MLP neurons of a small language model. Each row is named by its layer, matrix (up: input weights; down: output weights) and neuron, and shows model dimensions 112-303. Each number is 128 + 32 x the weight over its row's rms, rounded and kept within 0 to 255. Numbers have three digits each.
After each neuron's rows, "fires before" lists the tokens most often just after its 100 highest values on Wikipedia text that the model never trained on; "fires on" lists the tokens most often at its 100 highest values on Wikipedia text that the model never trained on.

L2.up1238:126114111196171143104136186185120167118158101101130123131157111152144099093100087115152122161102145127167155148147154140148128132147128174153108125136099100118180195122141144134188146092121104148142141130165138152091074119180136182212112133110155168124095145140094068142117156153118133113141142174144141126114086104104125060133130102087152116114109158103072102189148114122091145168139136093174106160061113099152132155122154199120108091124098167144151117137147130165093133146121148137077141133126166089124045127140113154088140175100134069105087120146125202141094135115191112145
L2.down1238:145117118177167125128131150149122130134189134114127134072076101061097106128133080123136098110118130107056095084174127107131097151113115122085119119153124205134147142144122103093119140124125054120157135068132105137112156132137101150142098102135155142156080156135152188129106185101137129126173138127216107205135202120099085111110126106175126143109147114142128132158134135102122140106190128154126160100124139113142178144114147130107069188189119182143100080109156100136147160184145080190116083161088072119087144100084095168147161140144109197110097102161160114130118166091111172151
fires before: ",", " of", ".", ".\n\n", " in"
fires on: " years", " time", " life", " period", " country"

L2.up2255:193111124160148112150125143131145140154088115164144119173162172141134169169159127111097131165134127107113122141116097101154078108122115119148069123114134104105139140118137163170138082134103139128144134132069137128187173049133157130137138086103133199194067156080102063136141086132184187172152132102158171142153188143126112097128124154129098145188081092138133156087174083079178098222144089101139151132104123065078097096113133116130146132172072104103109104178132144093079135109106162101140089111151214095082177155129110140120130161169115126107155180129141101113142118195153105129
L2.down2255:160150181091143077146168124134123130097149102105095121135049110130099120063167114130125093079121073174110136086129120150098100151162145111229161062132089151114148153088099066130116172110185136107117159158152104141142125126108062117096128085126079133137152179083160137150214133188154153136131093124136113144082125170151146114123127136208136114134100130132194130129159131182092143140166154071157115105135181175139105110148108076117169159142147153153157117149132151125148125127164101157179190115142078124176090142068214146123113153149110126144130162097165150084120147094129135154
fires before: "1", "2", "3", "7"
fires on: " ", "-"

L2.up2075:122179179166125068081118145142152100194233146105118115092105112110114153125167095131115075116156096097142152120166194169129119092127182133159138095119124127105088093125118129090193164169122089118085103093159138092107131103121106161138146106171120092161151118086112155126091101152139093124129084166121147151203090146094068097159143137130103112084115119169079079106200085130165094093165158059120148147105126160103073175076122124142154128165193115152131155132069121095109079153127130143101117130172133166104128122157209193128120149211110130179144122174084118103142110102120036116
L2.down2075:189092142158126126116094118129123066204112137088182146159139122147102140159123097115132134108162163062136108141093206144159229055209155119159099136134125179135207132139097182063163163092174077131147154089188177093097173162125050158170181148088096160164160127107078130159093129095147104063122039145128145135154110144108094124173074098170123105116133186153157131064101162083148167148100127092141168123149077115130107144130097106114097165116175095101170175143153138141109138052135170182154169149121161125063144126123090156147115127128147117184115105168175145130146118115079142177
fires before: "1", " ", "2"
fires on: " ", " in"

L2.up574:108171065145168126130164067122085117121150093092167100079113149185094096143099136108172080180109159129156158086157118142089131094131119148158199119141086093130148093136145111161181159117147142131124148141148101156096156101166128140135122129133186146133131133145095131153045181134130080146106154112081100123142085069201102084118096118133150154146102107158124144102097153106101136171084113171151109124102154114118104118162149122106118095136116076128113148145154161110105145065122133095113057134119169083086161088110122120228111123213031106083094146147151126091132105153175132180
L2.down574:099183082068201131144122114098120109128167115133107115138092104148160080155113090099130113107139164142139132157200146071134097145171107149129153145143077109093115143186165161132105114129084178123096108090151176142118135166143159077071147075116140150146076139156089119111103094150111104116104156129129109170088174123068160144146094066122127127100142126157137128087158125150091163130135124070158071160114101179152170133151114150121110188147137098156073142086169155133111093101140130140143123058123174086145169112134181134184144137088106123161077090172126124156100105153160144178
fires before: " ", " the"
fires on: " in", "born", "Since", " since"

L2.up452:163130162098163104145090166139088171095142119101177109090148163148137152109141131138113160132109160111146076171109070113138084157062133176134144182199126136131113114164176135129144140124146117123076100118093121097154098159127142078036175154193155115124124153135171108120117148137115109119171145156123121055086130120188125122160080109103119085064130101172141050126145135155101124168131166111078148159143130102175142131108137078088138154132093112113109087189161095074108061247157110069145175168159131114118064132114187147123167123129099135152151175108131105146164122103085096160
L2.down452:074191131114149109201161155079201142103114132104136182180167124105113133069080149150170136169116104082086127116208136108150149127133171151162087172102114105159134142151027117157109125151177153147182159153077163079137111140049157127158130183135152096099114104131157083146176130172134083127125149120064135117151112108141141105175099146098146119169150153077154200148137168087142105133147146011139147159082097116127094071061135067157091090091166127085177082056114179104159157132166162150172171140178167142139170117100094111157173167120058129151128102184166177147128183126121133173
fires before: " ", " to", ",", " the", " and"
fires on: ",", " June", " addition", " October"

L2.up1744:114175138170096174180105085131134124126146151127163139154080110128198122129120118088108195118129159143107089103122060143107128111152155075137125125153160155123098161137086159113102143095126114194102088066091148127124143116135101117107102141111089133136114137089093083171121083122202139157148132183151106191166135161138175154095116212067100110124123144142067143121075137105137136147127143147146132104116123106122165094052139139141151153116062152083107124103171146131104112148086101163131081127128103130144149104143097147095189156134087101092158107056155170109128130102147055102
L2.down1744:174130124059144095177184142111151128125180138130163125096061113062129185109140100182174164103081103150093121098124148147162074113139105145185156107134132107168166088095138114165178156131093115095114103092089134087121170135143113151137083163109108143140133155104115117109058090193145099121097131142156087101095114117152098099114100157108060189123143138048143122125102178105124122115158119094106164125163145160176126164129105109130110074108168124095147149155131097155117083161115117099169158089126074155196118122164130180079166116139119144114098187129098104163136156164104134129
fires before: ",", ".", " of", ".\n\n", " in"
fires on: " season", " years", " century", " year", " day", " era"

L2.up528:104109140144133185113130114099169098187098158157123134102128162177140146145114088147109125115102086110099063101120118155105164128121134138145106109116082115122134138128159130162118188136087088061149081116127089150113129085130110150036116150088162123125167106161060190126122143170103105155115113162164069105090151125098087092076128134108129134109177148107243063101126149104128080109056118166119130200114107184116105149107147139137105084139137142094141125152159122130118128124185087108133069140133132117061096172108119165104096064125148108155126102100152118122164087119150200122
L2.down528:159155147043129098194111096101095168063160112122121058112146099132130113054138116134112112111150128120131136076179106124193103122112104107130145096142154095157132141083171107106145113101117145129124160064103195150199120143095095144124125077099195099149125059113096144115140117152133093169087123153118104126196142160116058114133021115096099133163140076133137134149021172111155130104100074158139130087160163128115088167053107129103122176127094109132138122161109135151132117144067134103115138127143110128090167173130144093124170176131104063137111181158069092114135134128156139102
fires before: ",", ".", " of", ".\n\n", " II"
fires on: " years", " War", " century", "s", " |"

L2.up2631:177135150153117098138130134150117148122167075078060101150139108075093155151090158141111115098118165100084096106137112084126105078169105132127119167102111122115115155127125079119109113104134148073104150098118121135144183148088055134148158154179089145089186175171119084128112166159091183142147132069085098123060131079113135112098100087153131124078188181124129114172105095096147137123170175145118171088148118111201149104119103112113168137076132111176130155074117098149150178184102120167097091080095116131128164132139089130138139119189142071103070147061198122148135073138026125154
L2.down2631:153108214066159190168096144056123085149139072134151088165091094154180106125073123129111125128124178134165181138088149103136048104178129122074074077177095162101108083172124150132145114135117156130140120154136153126141128084136076136089135065118117113097162126147131139108133170117061127128106087156142091155107064191106147165117109109065085118125154116080122134181129102136138098137124093155102104159101173066114125150171161145092170139113108119081180170145125098110163103121125119151106117161131140087118080151157175099155158183153085111173101178127122186104182129102080133137
fires before: " ", " F", " —", " CA"
fires on: " |", ";", ".;"

L2.up1266:117173087122145118162119085140092056147129111096080126134154153178131117052074031177175103101104080190113161131094109135132130133148087123103125145109141112117135090143137117111106135157165154155115149149132099099151134143133168081136128110142183139112173150154096142125100079131115142115178111218109135043151131111144215084149133097096165091073098155068114143129104076117160166082193142157184213128157127145114090163189101115194132064126072143123166097158165152109143100134069155105108108157171098106120135183114119128085118160097090115111126043127090142152086136093114136104
L2.down1266:147083109111200112131075114124154063197089101145104113130124096138196136113143118113109121101072144136107158066152133107113117134147090079137124159140067096122191149132117088075133138092136111145117091102165125112108130153137174176088150121116124223077118080104074120172165117123108145129121077130097109089184226148059144144156145089171185117135110145118082088090156088128101110136089119116134111155101143055118116194138125101159166149160213085104114116113152085112111094109139151187110159129120110125191095160092102190130147136114102168132110155129157128175109160141126202121
fires before: " ", " as"
fires on: "born", " such", "b", "ab"

L2.up687:156094112101109131154176108071064110116157174120119072049152140135146157115111121073100155079114121121089128137108132142172141200179125139132160132124128155101148110137163145154151127100160086093169124120177151097114199136136121088135079111137077108172078128188060137173061165152124084138073092095109126118152153136126097151156105065140153095116168151140148138098121107160148141081129118109130080137124128086120160235155139158090094078165111139101144115179198150114056109119145154105127089176181153132119137100094124113110106118100128135157093143091138122143163146206138117138
L2.down687:156119180104078139076104166140104087097135119120059075126078115163156174132153135137125141155155100146118183160117119126100112121036146083058142118112119144212125154133162090098066127127099131104154169041137167079098121096084116109072137150180137136160158114110116145156176080111120072079153139147156125143107167109146172184155114044100118119197132146089103148129117108146107101086076159112177170180155087171159122168129146084087142115149107138156128099129148113170123139097088140126117101143095135081116119110159134105090164051148105145116103126123113068128092109115177153084
fires before: " as", " a", "our", "ard", "man"
fires on: " such", "ad", "r", " fl"

L2.up407:111103198137124106110218162096144074088128135180132100141200106116109111147122160169068147143143112146095133159100152137151079096189116137130077146158154118116107161144089136121156099095081139042100137100128120143170102084095195111155153162115095196057021085129130118172155100128124104168209157132151108191118125111110156141123165123099140116172106108145052150133192167159193122173135162126165097168106148119093179138120158148160154181129117177096085122136154132121135104113139241178139167115146114179089101108097080126102150139138115109087151189173132150130116061147122095127
L2.down407:170153115182032141118129088077150056137083116102171140158087141118146134133082125082200165125144144202158125098162081161190140096076121197062140173112173058109134154134166165101124094162150083099143114162062084167107084159072194124182151130090047098166108120144104138094133105095134084155052192087132175164152178143135131201119116146128162173117145136047111098101143087141143165132113120057111190118105120159190143111098126071201124107144095126136147130129131137105128109194185125126156073173126111160163166091083178161124123114115097133155170149104095125155138132116145115162
fires before: "1", "2", "0", "7", "6", "3"
fires on: "-"

L2.up2372:142124156128139119192137090152125111149158149091147180149126051101136157096116186139114134119124182136161130122202066148142166173057179191159078214113107078124148091148103117095120148101097103065194133083106123160168158160040144174163164151104094151158155138145094168179090108100146155123153116110090177139107186126122110129168120111153150111041153095149098118127177181148164142135138157121156129165117124090149167086152193099111095113075182129172109156146108147110148142075125199145099094120124147154065133175129094083129180130111101055127119144124162183137122098141112116148
L2.down2372:195104162110150124153130088068119113139142108197083105086087084153135089151163109125117181141167135100081099097150095104151145137152140179075067145147176099098122107090084176155097102067124110138159133099102106168141105111114093181163177129124120187178117139148108170094133130131078124144131163180072183145126175184122092139156196104114133178137099153090125099149118113122129173057211078107129131151200137102173146106114151121136129149130168197077085109133124086091126158104121176072131138171157180146162133150139136089101133144130145062088127149110152180129186099197097115103
fires before: " ", " Party", "d", " Succeeded"
fires on: " |", ";", "|", "ov"

L2.up1765:131118125109066064162119098144146101143155137136081121099189097179187181128043192132148132165104059109145106102102109108131167131080168141112164129159093135123113139112124077103094148126126097146123161154093138134125136109199124135164194114180083075070135144106103118097122119171145122157118147118104122126232100115091137080117164158142102188143153132164096105124128120127160127142073163049114135137129122142157164090107140111125062105157160174153181080125160151168161096143192112143087130099111129123116136144110134072137104133162185117185132141120109095172165178173081108138
L2.down1765:118133099108166128110112108073140099099168136017085134171097141101163134162134083142146138145179147109102080126155101080109145152107152130075120165135105133117139060153148147153155127117137068080137155166143152196147126144116151107150126136100119091058125178088183146096098143221128161133156125180131102124174200180109134112169122111119125097115075152148134144146081094171158107101157117060141152124107182153154151084156121144167140075143119097127153136114141168097121244100145108179146173170141188161078048095205145113125094112148096127192138122137072105121075114100095125117
fires before: ",", " ", " the", " he"
fires on: " March", "6", "5", "8", "4", "9"

L2.up1210:128152107127128130125150124118071116113178129067135110146131127170130131146138117081112099190135094142144193147159069140138123126139177150101116135178018097131128183143101076186135081078132126135168143105120076124100160158141181078079132135136204123129112099204153125165109098091096111108090121132095163088089119085075101123070088088158154141128126128152106144098119180129094107100111120159141126218116105152141128105179128109137112099096131167191193143123140074127144161073104151079148074156116147116146135149106167146110100111121163167102139112083148159128091106123124132154
L2.down1210:110155078127129115133128140114115199190124159164194086138141156168136138073062195185107132121137142150059105129106159122143118114118122124126154126179145087141123142152106123135109082151165147155068131134149127133157094133090196131121146173096101098152147168114096178115150115175132064131101071162116123114093105037097114133099175139098088202177113082083114117160104163113122086130098105165115164167104121146144158095096206125141127146105145161099105138110152129203148067121136143131143118072137146114097133168126104090102175123099170161125164083083100118111109120093142149099
fires before: " as"
fires on: " such", " well", " so"